Weights of a small GPT-style language model, trained from scratch on English Wikipedia: 8 heads of 32, vocabulary 514.
MLP neurons of a small language model. Each row is named by its layer, matrix (gate and up: input weights) and neuron, and shows model dimensions 48-175. Each number is 128 + 24 x the weight over its row's rms, rounded and kept within 0 to 255. A neuron's up and down rows have the sign that makes its largest values positive.
Before each neuron's rows, "fires on" lists the tokens most often at its 100 highest values on Wikipedia text that the model never trained on.

fires on: "n", "en", "g", "s", "c", "er"
L8.gate681 [143 136 143 130 143 122 127  99 156 137  89 129 130 125 115  87  96 112 153 119 144 136 116 133 124 137  98 144 119 111 107  49 127 101  85 150 103 150 103 135  98 137  81 163 161 102 148 154 166  96 124 171 120 117 171 155 191 117 140 131 123 131 194 111 124 147 110 132 109 120 134 103 120 145 152 111 132 103 113  92 113  78 159 129 131 119 151 123 109 157 138  99 148  96 112 124 145 120 109 117 129 108 116 115 115 140 187 114 123 101 144 168 142 103 184 170 122 122 159 144 132 134 114 109 115 132 132 121]
L8.up681 [138 140 151 154 139 159 167 120 160 153 111 102 135 174 135 146 108 133 137 158 178 138 180 139 111 104 141  83 117 112 136 190  84 158 127 114 141 146 112 148 184 178 125 138 139 135 118 168 127 139  86 122 139 156 152 131 142 104 151 148 110 134 125 178  58 118 124 124 162 148 126 128  76 129 132 127 117 156 120 123 159 161  70 122 109 133 103 114 104 124  93 112 150 146 166 160 163 125 116  84 102 122 134 143 131 170 123 164 153 132 140 112 151  85  87 100 105 165 122 147 153  86 160 108 124 148 161 136]

fires on: "n", "en", "ent", "w", "b"
L5.gate354 [163 136 132 167  90 147 137 119 154 123 121 149 131  87 107 131 112 125 156 104 108 128 125 113 149 120 153  86 145 147 129  42 110 133  86 132 148 155 108 123  98 130  90 147 183 136 144 149 127 140 116 111 110 108 136 124 131 114 129 116 154 134 177 128  94 164  93 130 126 122 108 122 145  93 166 125 120 100 102 163 137 153 154 117 140  96 117 124 113 139 161  58 164 147 117 116 137 117 164 125 155 109 105 100 140 146 109 159  96 142 188 148 107  89 157 140 119 165 152 120 126 129 154 106 111 129 124 160]
L5.up354 [154 151 119 149  99 154 122 153 132 134 101  93 145 104 138 126 109 114 168 144 146 143 125 113 150 108 147 184 143 122  83  44 119 126  98 137 140 155 120 148 118 148 124 133 145 124  77 153 111 129 110 118 107  97 116 142 123 147 140  97 141 154 132 168 140 159 131 159 148 135  98 120 136  56 125 140 132 165  88 159 107 154 130 140 152 143 153 123 149 122 135  96 133 137 110 143 113 160 139  99 168 142  97 150 112 158  99 127  98 140 207 157 148  88 163  90 122 147 139 148 120 164 156 137 111 129 139 150]

fires on: "d", "le", "t", "ul"
L5.gate376 [117 134 122  98 133 121 149 138 127 192 107 142 172 132 125  80 125 107 113 118 122  89 150 110 171 106 144 141 120 150 147 136 139 149 152 152 121 160 103 152 117 149 156 112 113 136 143 112 171 117 133 183 111 122 123 150 148 142 140 106 111 106 112 182 153 152 124 144 158 147 118 196 151 121 137 139 174 123 154 127 126  98 107 144 180 124 147 146 134 115 147 111  77 162 134 137 114 138 111  84 123  69 114 119  98 113 104 116 151 132 106 138 150 129 144 153 107 196 159 131 100 156 145 180 142  95 137  97]
L5.up376 [ 82 115 138 149 160 133 124 113 110 146 140 143 141 155 165 152 138 124  92 109 144  97 143 125 126 126 110 117 120 134 128 117  88 119 149 134 119 114 128 113 133 155 146  49 129  79 140 126  90  80 145 114 112 114 116 149 135  92 166 146 132 101 157 186 133 105 105 142 155 151 142 128 120 138 128 147 130 170 137 136 138 105 140 107 192 155 172 151  99 142  91  83 148 159 182 125 135  97 114 122 176 150 132 131 134 115 132 138 123 135 128 120 163 172 160  90 131 138 118 175 161  96 158 147 130 105 113 134]

fires on: "en", "d", "n", "le"
L5.gate358 [150 123  53  71 118 156 164 179 123 166 109 121 131  97 120 138 119  97 152  99  91 148 124 148 122 134 145 142 119 112 146 123 105 122 130 132 144 115 147 109 127 144 154 156 104 174 150 114 123 145 161 153 100  79 136 135 160 112 145 124 123 135 140 129 117  94  86 159 116 164 114 165 145 149 107 146 171 121 108  88 140 121 147 149 137 135 105 164 146  87 123 106 124 141 162  98  93  77 108 139 158  87 106 147 169 138 126 130 165 128 150 108 124 115 106 111 132 151 166 128 155 151 142 137 105 130  78 135]
L5.up358 [ 88 110 102  89 122 152 156 153 131 150 146 136 163 141 164 100 159 156 154  89 116 136 191 166 126 138 127 121 114  92 157 102 114 139 143 156 132 102 134 136 128 147 133 157 126  89 129 123 162 113 132 148 137 140 130 194 158 135 124 163 139 127 146 151 146 142 155 136 130 142 114 132 131 130 135 135 168  76 112 107 111  92 111 135 166 101 123 160 158  93 115 123 113 138 141  94 120 120 132 136 135  99 120 110 100 129 124 151 157 133 151 115 141 111 103 141 101  95 104 150 139 129 153 140 150  95 120  90]

fires on: "s", "e", "it", "k", "y", "en"
L5.gate479 [141 120 145 122 111 110 110 149  93 166 105 142 143 101 115  92  89 127 110 174 154 125 148 131  95 126 135 131 142 135  86 116 139  92 131 116  90 139 152 122 158 139 114  89 121 119 151 106 148 151 112 149  87 168 141 157  90 135 183  63 163 106 163 145 158 138 191 117 134 178 102 154 130 121 142 134 118 148 126 127 107 127  91 153  91 163 114 108  83 143 110 103 132 134 168 136 130  88 137 133  82  91 135 133 132 138 105 174 129  92 136 165  89 102 133 154  98 158 135 150 154 146 158 126  99 177 166 105]
L5.up479 [ 84 163  84 126 119 116  99 125 129 119 141  94 105  87 120 147 132 128 136 148 142 100 155 103 150 166 114 109 132 112 158 155 130 104 103 159 146 133 128 134 103 144 127  94 166 141 119  95 154 105 154  97  85 125 140 156 150 117 118  77 103 114 120 137 180 126 116 141 113  93 142 118 119 115 180 100 123 167 110 130 192 102  88 158  79 129 122 183  91 102 139 130 151  60 109 124 124 143 147 141 129 139 183 124 109 118 124 118  99 122 146 130 134 167 159 140 109 140 136 141  95 142 139 148 140 180 178 170]

fires on: "he", "k", "en", "c", "h", "b"
L6.gate214 [123 141 116 100  80 142 159 128 150 121 106 130 137 108 125 186 138 110 109 197 124 139 112  86 105 120 152 147 113 116 128  53 158 125 101 129 106 108 101 155  93 124 109 143 123 111 116 127 161 119  99 147 126 124 101 173 134 154 146 172 170 110 168  96 123 117 135 135 152 122 156 150 134 134 127 126 116 109 175 162 152 128 112 155 152 150 122  96 132 139 130  95 108 123 177 155 110 100 152  96 104 159 156 119  95 124 130 121 161 120 167 135 100 140 138 145 118 127 152 157 107 111 127 109 140 167 160 109]
L6.up214 [ 74 156 158 162 109 129 138 156 118 132 121  82 122  91 181 139 172 108 111 133 131 146 109 119 104 104 158 122 191 106 159 100 127 100 138 133 123 144 125 130 177 117 132  87 137 144 127 161  97 130 119 142 120 142 156 121  91 127 139 130  89 174 148 158  99 136 132 120 138 108 107 127 111 124 110 148  81 165 126 120 154 141 154 129 125  80 121  94 140 129 148 125  72 141 126  84 101 104  97 107 120 130 111 106  98 137 134 104 155 144 118  92 106  89  66  90  96 139 116 129 147 128 148 148 144 135  87 127]

fires on: "it", "ut", "u", "ar", "ic"
L8.gate461 [ 85 109 125 118 105 111 167 147 120 123 149 129 114 116 109 125 116 134  89 129 118 136 177 105  88 138  82 113 135 101 152 106 103 136 110 125 150 122  78 114 101 144 159 122 156 146 140  83 111 121 156 158 161 140 148  99 121 133 130  92 125 161 142 169 141 116 119 157  94 125 139 146 115 126 154  76 120 138 122 113 109 103 113 129 145 128 111 120 106 155 107 146  97 148 104 108 145 132 138 147  87 139  96 115  88 170 129 135 110 128 181 123 108 165 120  91 167  80 138 118  91  95 130  92 116 140 144 158]
L8.up461 [129 105  99 112 171 118 143 125 134 115 164  91  98 121  91 136 122 119  96  89 125 102 118 121 116 142 111 159 154 113 153 124 173 114 113 153 149 146 105 164 121 142 120 149 146 154 132 101 159 124 163 128 143 101  98 152 147 124 141 106 104 139 114 191 115 110 147 123 107 128 119  79 123 135  98 110 160 131 124 139 115 117 153 127 120 168  97  90 124 173  90 118 184 158 127 128  92 114 146 178 133 158 110 147  83 128 113 146 173 125 122  87 142 104 151 135 154 118 144 123  81 105 156 125 113 127 106 157]

fires on: "ic", "v", "om"
L5.gate610 [138 125  78 164 129  81 148  94 117 143 153 143 100  79 152 120 124 135 138 126 128 157 118 108 162 161  99 152 178 108 151 110  96 155 113 112 132 140 150 128 116 107 121  86 101 152 130 138  90 122  84  92 129  94 138 106 136 127  90 116 132 105 137 151 141 147 135 135 100 131 147 120 136 178 175 109 143 129 107  90 143 147 134 103 151 134 109  82 109 111 121  94 151 176  97 145 133 145 126 124 102 145 152 156  92 122  94 142 142 140 127 124 145 101 101 152  99 150 127 120 105 189 165 165 126 150 120 148]
L5.up610 [129 117 146 134  73 152 165 127 137 124 107 128 128 105 173 116 148 129  93 172 116 163 122 103 151 158 147 137 115 135 152 146 143 144 177 114 119  88 122 154 123 126 136 152 126 128 186 137 108 133 121 140  86 149 115  68 117 150 101 123 141 121 192 174 149 121 136  92 116 135 103 146 115  94 152 125 146 143 111 140  94 100 135 137 148 136 126 104  85 165 104 146 144 109 171 154 105 140 115 122 106 151 113 156 111 123 109 117 137 163 149 159 159  91 164 137 106 108 128 163 115 152 140 138 145 165 117 106]

fires on: "le"
L3.gate192 [111 105 103  66 127 148 144 131 196 147  99  89 175 174  95 102  82 116 129 140 129 125 146 167  99 129  96 111 116 136 144 117 115 137 162 112 120 135 116 159 159 103 104 110 145 108 114 129  97 112 159 158 146 147 111  85  90 164 124 120 139 122 160 131 118 163 115 147 121 132 146 100 142  90 128 129 156 127 134  40  96  87 155 133 131 136 124 138 101 117 151 128 121 129 127 121 146 152 167 122 137 134 131 107 138  88 103 147  86 169 144 124 130 107 130 183 147 142 112 114 128 145 186  82 102  96 110 132]
L3.up192 [ 87 154  90 154 127 140 126 142 140 135 112  83 103 136 133 133 110  95 122 114 148 125 161 164 117 121 115 105 147 141 152 143 138 101  79 166 176 113 183 127 112 163 132 114 117 170 132 161 123 116 145 129 172 132  87 125 122 132 131 134 123 158 121 133 114 132 139 146 162 127 101  84 126 115 139 142 124 119 128 115 133 133 141 158 139 159 138 117 109 111 125  97 152  99 107  85 133 139 120 118 140  98 130  73 132 143 114  92 108 121  71 111  89  97 137 138 138 131 129 123  99 166 136 112 110 156 119 137]

fires on: " U", "ial"
L6.gate637 [131 120 120 104 129 132 171 130 129 143 129 185 142 149 115 163 118  96 116 156 111 132 171 115  82 164 136 166 137 131 142  88 165 122 117 110 150 161 139 136 151 158 111 131  75 135 119 130  98 146 119 112 117 162 153  78 110 122 121 165 122 115 126 142 118 141  87 110 139 122 106 131 109 109 110 139 132 131 113 106 125  47 111 127 142  72 138 134 138 171 161  72 109 152 108 133 144 135 184  98 146 116 105  88 102 149 148 120  90 136 112 125 152 184 100 111 123 103  82 121 130 128 133 110 126 144 117 117]
L6.up637 [115  98 162 109 108 128 133 132 158 146 109 120 143 124 104 103 119 130 136 136 111 104 155  99 131 147 148 133  83 117  98 103 200 149 134 106 130  97 147 133 159 107 125 123 176  99 112 154 181  94 119 139 121 189 126 140 144 140  79 138 138 112 139 124 103  86 130  88 164 137 123 151 118 126 112 141 130 141 159 194 118 113 130 152  66 134 140 120 115  88 163 131 143 132 172  94 130  74 148 122 156 119 139  90 143  88 101 159 149 156 132 130  89 115  99 118 141 162  85 101 159 129 157 113  98 108 119 135]

fires on: "it", "is", "s", "c", "p", "o"
L10.gate411 [131 131  76 129 140 139 162 165 175 123 147  99 139  66  89 130 127 117 125 125 162 159 146 115 137 133 134  77 159 133 130 139 118 128 148  87 156 126 148 191 133 119 112  88 117 101 155 128 142 142 152 133 148 120 143 118 109  97 143 138 124 149 135 141 159 137 115 118 165 150 150 104 131 110 152 119 109 231 132 126 130 137 108 169  94 109 147 130 142 107 134 165 132 149 162 104 136  81  92 125 106 127 157 131 132 144 119 107 116 117 118  99 116 156 124 110 143 160 153 149 141  82 134 150 116 126 134 133]
L10.up411 [ 94 146 127 132 138 131 164 150 128 155 141  82 106  54 120 211 123 137 120 137 127 122 109 139 147 151  87 131 129 107 117 142 108  99  99 133 146 127 160 135  99 148 127  76 126 128 132  82 158 174 122  96  81 122 176 152 113 130  90 136  95  98 105 130 127 134 149 131 144 106 127  91 104  85 104 153 138 101 104 115 181 108 161 147 170 116 106 115 103 140 134 149 153 145 128 139 135 135 102  90 137 130 117 133 172 111 135 146 101  84 115 146 129 124 132 144 152 114 124 130 132 140 140 104 123 121 135 111]

fires on: "==="
L2.gate537 [108 110 113 133 126 140 107  91 165 126 103 137 151 124 132 156 118 133 107 140 158 139 119 106 152 128  93 132 137 125 165 144 170 122 152  98 137  98 124 165  94 112 117 119  97  98 128 131 108 116  94 123 147 148 131 145 166 141 139 111 143 112 120 162 142 131 151 111 156 124 142 128 147 104 133 171 137 144 127 102 116 164 102 151 120 161 136  95 110 161  90 109 164 104 152 125 143 156  96 187 121 139 106 128 170  95 103 116 136 150 111 172  94 126 118 183 130 151 154 141 116 151 115 102 114  84 149 113]
L2.up537 [125 103  95  92 124 113 184  91 111 128 147 137 114 172 144 119  89 107 170 102 142 179  96 100 142  84 111 114 102 137 130  95  66 189 126 121 113 118 125 165 136 118 133  92  69 146 164 137 108 161 170 160 124 129 128 132 143 120 127 155 114 140 121 105 131 100 122 121 150 116 147 159 129  99 135 127 148 145  99 143 131 119 120 113 174 153 138 150 149 105 154 129 110 128 130  98 136 100 146 111 148 111 126 103  95 163 122 112 116 127 112 101 143 133 200 126 132 142 145 158 122 121  69 146 107 117 150  87]

fires on: "le", "ter"
L3.gate445 [138 124 146 103 108  94 126 108 109 131 138 111 207 175 142 161 121 125 142 139 113 146 101 141 147  75  95  99  95 111  82  92 123 117 140  77 108 141 155 162 145 103 133 122 125 110 137 140 135 164 141 137 123 122  73 108 149 140 152 153 146 135  98 122 131  98 112 159 171 108 151  94 170  91 129 146 152 154 134 120  98 128 133 160 128 146 163 131 152 117  94 105 123 145 149 141 126 118 126  98 113 123 101  97 133 150 102 115 104 133 144  74 116 107 166 158 111 132 124 162 123 123 163  98 148 154 143 115]
L3.up445 [111 153 103 116 124 133 139 107 169 152 118 152 136 158 139 123 114 105 104  88 148 139 141 118 128  84 129 104 152 123 125  89 109 135 107 105 138 109 120 108 115 114 179 115 130 158 139 145 139 181 122 159 111 130 135  58 127 143 129 130 126 141 111 150 184 106 116 150 116 117 195 120 138 120 114 145 157 122 156 112 166 111 160 167 114 119 129 128 160 119 154 122 113 122 190 125 135 156 149 130 113 133 150 129 122 127 116 154 118 120 119  71  85  96 141 188 150 108  79 109 135 150 143 108 172 179 103 123]

fires on: "ame", "ed", "ate", "a", "s"
L3.gate681 [131 101 139  99  87 170 129 101 123 157 119 135 135 116 130 168 198  90 126  98 131 114 136 143 120 115 134 151 164 134 134  98 134 120 113  80 119 125 140 150 119 116 129 128 132 144 111 158 134  99  94  77  83  86 119  83 129 122 101 116  98 124 129 105 124 132 141 126 128 177 128 120 128 137 143  98 151  97 170 111 160 153  96  94 105 145 110 161 109 126 139 106  96  90 100 136 152  77 128 121 161 145  87 157 126 118 119  97 111 141 122 133 109  92  97  99 114 148 146 110 168  60 145 131  89 118 130 128]
L3.up681 [156 131 109 121 107 146  99 142 162 176 105 106 119 141 175 165 135 138 148 118 122 172 128 152  80 124  95 158 145 107 145 102 132 109 101 132  95  84 129 143 159 114 112 161 128 107  87 114 102 116  67 105 131 121 122 114 117 133 175 134 104  89 114 142 107 111 165 207 189 142 153 108 112 150 165 133 122 109 132 122 135 134  90 130 122 171  78 141 141 138 154 170 151 139 126 115 119  73 150 157 148 146 128 135 151 102 106 128 158 100 117 151 138 123 130 121 158 113 141 111 132  70 130 115 123 110 144 157]

fires on: "-", "\n\n", "ro", "ce", "==="
L2.gate395 [131 134 133 128 105 125 151 130 160 149 152  83 145 140 135 153 104 114 140  98 113 155 141  99 154  67 122 121 118  83 144 126 113 147 189  87 136 110 114 117 163 103  83 107 118 179 152 145 131 136 119 133 126 106 130 150  96 124 122 114 146 147 105 135 104  94 130  96 182 113 138 170 116 116 108 113 185  86 133 116 151 138 131 125 134 105 179 123 110 148 127 158 144 139 161 134 148 128 135 109 148 112 120 126 164 164 100 135 148 160 172 121  80 132 155 166 106 121 129 104 136 162 120 150 127 123 122 132]
L2.up395 [118 135 146 133  99 112 127 161 142 110 164 112 159 148 116 172 113 148 130  89 115 174 133 117 140 118 166 152 135 128 136 103  79 148 160  72 123  85 130 135 132  93 100  88 126 143 148 139 117 181 105 135 136 118 135 148 110 132 131 118 134 152  90 134 119 102 127 134 173 117 127 162 126 114 113 131 140 100 118 129 168 136 127 139 145 101 174 125 118 121 131 125 137 164 133 159 125 131 142  98 174 130 143 119 170 139 102 150 117 142 177  85 109 142 117 167  63 123  84 122 142 119 127 148 134 126 157  92]

fires on: "V", " V", " v"
L2.gate681 [154 108  88 118 122 108 138 121 118  99 125 146 106 135 151 115 136 115 166 112  86 115 140 120 104 127 161 130 140 155  73 168 126 120 130 167 157 149 106 153 127 146 106 164 142 116 138 163 146 108 153 102 148  57 142  92 144 155 106 134 126 110 172 129 111  90 168 156 155  96 153 156 150 152 161 138 114 137  84 112  97 121 115 179 101 156 137 109 116 114 101 117 120 107 147 164  72 133 122 132 127 150 133 149 143  86  95 112 105 131 116 115 125 105  92 110 126 114 124 130 117 148  62 185 130 125 132 167]
L2.up681 [136 149 137 169 151 131  74 116 106 148  99 136  90 150 149 145 121 110 173 135 133  64 131  98 116 137 138 109 157 158  96 181 126 114  78 115 132 155 126 143 114 131 159 118 101 170 179 136 122 139 131 101 133 125 147 109 105 158 109 128 136  94 132 125 111 127 134 139 143 125  59 117 167 146 131  89 137  97 107 129 120 129 179 143 103 150  97 119 115 142 111  93 120  95 163 120 160 184 142 129  91 146 103 119 130 146  92 146 120 129 131 132 108 137  93 109 154  86 107 164 140 143 106 136 159 132 126 122]

fires on: "s", "re", "e", "x", " and", "S"
L6.gate103 [ 92 128 166 134 131 138 112 109 149 117 115 133 134 117 120 152 143 157 111 109 130 124 167 159 148 123 102 114  72 127 135 146 185 130 134 126 109 142 139 153 168 105 132 118 129  78 152 145 164 119 109 164 215 114 168 110 149 112 126 134  91 132 130 132  74 148 130 138 134 134 131 116 125 132 145 154 190 135 132 102 102 144 159 135 119 129 133 165 110 143 131 124  79  93 145 135 157 158 156 120 115 112 129 128 125 132 143  94 156 110 136 120 156 126 137 131 141 142 137 120 156 107 116 140  89 115 116 112]
L6.up103 [145 144 166  89 119 115 100 127 133 132  85 109 144 129 129 145 113 137 110 116 143 119 180 194 118 105 103  71  79 129 121 153 153 144 108 167 105 135 136  93  96 134 126 113 111 131 112 120 124 164 135 121 136 154 141 101 134 117 139 133  82 142 130  63  78  92 155 110 119  94 143 127 148 101 130 156 157 140 143 163 115 159 115 151 144 111 158 108 146 112 188 158  86 135 129 118 138 143 135  99  94 137  75 117 146 128 135  44 106 127 114 126 146 136 115  85 163 133 128 133 148 160 138 116 100 156  98 156]

fires on: "e", "ch", "s", "ate", "ent", "ame"
L3.gate256 [146  92 140 150 113 163 133 170 156  64 139 174  79  98 123 157 104 161 128 141  99 102 180 103 152  93 117 170 130 124 125 125 147 158 134 160 130 124 131 165 117  90 111 130 134 134 112 157 142 137 145 154 128  90 146 110  83  73 156 107 119 109 130 120 124 141 114  96  95 130 154 152 135 110 120  95 117  94 148 134 127 116 104  66 123 118 105 122 108 149 146 138  90 102 112 134 147 122 136 137 145 156  99 156 137  90 148 116 141 129 135 178  97 107 137 100  77 147 120  90 178 113 150 133 147 109 171 121]
L3.up256 [134 142 148 123 148 130 170 127 132 146 140 170 135 131 107 147 126 108 147 108 128 132 135 130 106 108 101 175 156 118 175  93 116 145  85 136 197 120 134 152  90 147 129 106 139 143 148  70 146 138  80 125  88 116 167 128 136 118 185 115 106 161 102  93 142  88 121 124  96 111 149 116 163 132  95 127 164 143 167 139 155 138 113 107 131  85 109 170 147 144 144 139 148 167 159 141 153  92 125 147 173 175 149 102 143 109 132  89 102 137 137 111 150 123 145 132 129  83 150  89 104 112 118 126 158 122 132 130]

fires on: "t", "ic", " and", "it", "b", "et"
L10.gate264 [130 138 102 131  88 119 145 184 189 122 161 115 132 112 105 162 143 115 113 116 119 135 190  83 156 172 128  98 131 129 152 128  89 162 109 138 134 141 119 143 129 201 114 147 143  93 147 125 126  99 130 123 121 131 115 147 111 154  90  80  94 146 153 128 140 140 126 106 145 101 118 131  98 134 150 148 157 115 149 133 127 115 131 118 108 127 108 119 112 123 168 166 120 171 121 119 171  86  92 123 141 158 104 109 114 166 120 139 153 112  98 170 102 151 115  96 122 100 155 154  92 133 114 125 139 120 112 127]
L10.up264 [113 133 148 133 174 116 140 165 171 123 169 115 120 143 148 111 124 120  92 118 123 130 107 132 124 112 134 170 109 133 126 139 107 126 146 177 145 138 115 105 110  92 117 111 100 107 107 103 116  91 103 125 153  74 139  72 168 155 132  86 113 167 135 111 149 115  99 144 166 133 125 167 123  80 120 160 148 105 121 129 136 137 140 145 142 148 131  94 111 123 109  79 161 119  97 146 117  91 159 165  96 151 161 140  84 122  95 148 161 145 127  94 151 159 115  98 169 126 111  91 134  84 162 136 143 137 138 158]

fires on: "k", "z", "ro", "w", "b", "is"
L6.gate659 [108 159 128 111 109  99 136 139 158 120 163 123 124 120 119  94 161 153 121 108 180 133 138 100 125 163 178  95 119 122  97 113  90 113  79 144 136 134 147 127 127 110 133 124 147 154 114 146 123 130 162 165  77 141 101 143 147 115 174 158 147 131 159 150 126 117 118 154 195 107 167 135 132  74 157 157  90 170  95 163 116 156 161 193 138 146  94 148 110 143  66  83 102 110 147 131 135 148 136 143 151 155 133 138 160 134 161 137 153 151 138  87  92 144 121 149 141 100 107 134 131 133 142 120 151 135 152 156]
L6.up659 [105 162  73 132 128 161 101 130  78 183 157 100 105 125 134 114 109 160 121  88 151 169 113 105 132 148 150 152 107 149 106 117  97  98 116 140 154 112 107 143 110 102 128 130 106 134 158 201 156 107 103 110  99 129 125 138  93 135 116 101 109 123 140 137 133 163 139 107 123 127 132  88 144 158 104 128 120 138 136 115  79 145 111 145 123 136 112 140 115 144  88 131 143 116 139 105 142 148 143 104 106 145 101  97 157 141 133 123 128 118 154 125 125 149 135 173 107 171 125 126 127 138 131 163 137  78 153 139]

fires on: "er", "est", "is", "w", "an", "d"
L5.gate633 [164 172 130  97 139 149  96 147 114 131  91 126 159 110  92  99 101 138 132  83 166 134 131 138 176 130 159 117 152 134 114 112 146 175  95 131 148 112 125 107 117 161 112 164 131 128 150 115 147 119 134 158 110 131 164  74 131 142 160 166 106 110 119 155  73  88 127 123 162  86 123 139 129 144 164 170 122 110 104 166 104 111 125 147 117 151 129 119 130 174  89 136 105  90 114 115 138 136 117 136 116 150 148 113  92 109 150 136  93 139 136 133 101 126 118 130 131 166 117 117 135 125 178 191 120 153 132 144]
L5.up633 [116 111 112 103 147 138 137 137 144 134 134 159 101 108 118 121 150 152 123 149 100 148 113  94 141 156 139 130 127 131 167 110  95 138 161 100 143 100 140 158 120 157 130 121 111  91 142 140 108 147 116 154 145 142 121 157  80 116 142 109 143 141 135 166 110 137 133  99 107 147 120 125 140 183 116 162 116 147 150  71 115 148 148 127 129 136 146 121 126 124  99 137 135 146 111 112 176 123 119 132 121 140 165 165 144 133 138 140 165 120 133 140  71 176 142 140 147 109  92  87 162 141 162 130 111 185 142  79]

fires on: "ou", " and", "e"
L8.gate67 [156 134 111 154 125 122 104 154 157 123 130 108 144 127 100 147 138 122  89 122 143 136 143 131 140 170 125 118 103  80 122 152 104 142  97 128 106 133 153 145 138  95 155 103 103 115 112 108 132 139 138 131 149 140 136 132 120 139  89 125 137 131 136 110 148 145 152 180 157 114 109 118 126 130 120 107 168 138 120 120 122 100 121  96 137 135 106 122 132 157 112 136 134 137 100 128 131 136 102 132  94  77  96 134 106 138 147 129 116 110 120  54 102 157 106 138 139 137 141 156 175 113 150  98 137 128  74 157]
L8.up67 [130 110 170 116  97 153 113 122 119 122 150 106 116 145 105 151 134 129 152 158  78  87 163 143 152 158 125 101 113 166 134 130 183 142 182 176 154 154 122 112 143 107 124 105  93 105 128 112 117 127 118  98 142 114 147 151 154 104 141 150 164 141 139  93 103 152 161 141 118 156 125 136 144 136 153 166 118 176 144 125 143 109  89 132  88 118 138 121  97 146 175 145 136 159 121 125 136 138 141 143 138 100 147 157 147 115 131  85 117 139 116 149 128 153 125 153 102 142  96 122 157 184 142  86 158 140  94 124]

fires on: "le", "f", "N", "it", "ed"
L5.gate194 [136 113 118 112 129 118 151 146 157 138  99 112 147 131 114 109 145 162 143 123  81 112 104 111 120 139 104 102 142 120 134 130 120 145 162 132 125  93 120 112 101 144 139 136  75 148 114 141 142 120 171 137 185 112 140  88  78 171 147 122 136  87 126 140 129 144 103 106 155  87 144 139 166 127 131 110 146 151 153 148 140  99 103 102 131 100  89 135 109 111 125 156  78 132 102  91 110 153 119 122 109  99 131 114  92 166 163 133 120 117 145 124 110 127  94 157 110 146 161 122 112  96 145  95 103 129 109 101]
L5.up194 [ 69 157 127 164 136 142 151 142 134 110 135 124 116 158 155 134  79 113 130 149 173 116 116 154 113 125 109 159  93 152 118 109 162  79 110 122 134 100 126 165  85 127 138  89 151 107 173 134 134 111 174 131 140 133 110 137 122 134 109 101 137 120 126 146 102 128 120 175 137 169 123 130 125  89 129 140 138 154 132 151 134 165 125 120 122 171 144 148 114 117 125 104 106 192 153 129 117 152  99 117 141  95 113 126 137 161 136  82 117 152 121  84  91 133 145 139 130 132 169 113 130 177 122 138  87 119 155 107]

fires on: " U"
L3.gate9 [141 103 162 143 129 111 138 153 165 114 125 161 162 146 120 149 100 116 161 141 135 109 172 148  74 170  98 150 105 149 108 108 135 136 135 101 119 136 143 146 122 158 159 135 104 104 148 168 142 112  94  98 109 146 122 172 129 140  96 140 125 125 138 131 136 113  98 117 124 136  85 143 125 178 105 129 161 139 104 161 154 148  88 120 115 125 141  97  67 101 140 105 113 124 121 149 140 168 180 112 105 158 142 121 151 130 100 114 107 135  98 163 106 146  98 149 101 131  71 155 178 153 174 133  91 107 114 120]
L3.up9 [154 134 173 130 112 133 126 148 168 131 122 140 120 137 134 104 128  96 171 148 131 132 109 147  90 138 112 170 124 116 112  83 144  86 129 109 131 144 138 150 137 160 138 128  97 125 141 130 136 121  61 141  93 171 149 125 129 163 114 120 127  96 124 131  94 108 116 119 101 121  74 151 108 198 119 138 179 135 101 142 139 166  99 120 130 151 129 118  48  94 147  98 132 148 134 115 143 175 165 125 132 145 149 106 144 117 143  89 136 129 115 110  95 142 101 135 116 143 110 172 146 157 154 122 126 104 135  86]

fires on: " v", "ov", "v"
L3.gate523 [141 151 141 143 151 116 111 147 119 104 167 115 121 111 129 136 140 100 159 121 128 107 157 113 149 136 174 129 133  90  93 137 126 195 159 107 115  69 148 143 138 104 103 106 101 155 164 156  95 104 132 119 104  54 118 122 127 112 159 100 116 153 128 109 126 115 143 169 139 137 129 158 133 145 111 144 102 109 120 149 132 150 144 115 188 119 173 105 108 158 127  82 147  94 120 171 102 163  81 147 147 151 125 129 146 143  85 146 136 159 149 131 148 154 109 126 124 151 136 118 160 138 103 127 125  94 115 142]
L3.up523 [151 155 142 136 150 117 122 148 112 107 110 107 132 100 155 141 152  97 153 121 136  85 145  97 148 145 175 119 124 123 113 116  98 181 129 114  94  93 147 136 153 106  98 155 108 182 147 153 135 129 120 110 153  63 107  96 123 103 153 102 143 139 114  85 123 117 174 129 121 129 117 150 114 166 112 136  75 115 110 145 124 165 152 119 180 128 143 122  90 180 119  98 143 105 126 152 110 158  92 140 147 142  86 155 158 120  83 154 120 164 129 120 140 146  92 144 142 169 129 125 153 141 163 130 156 105 112 141]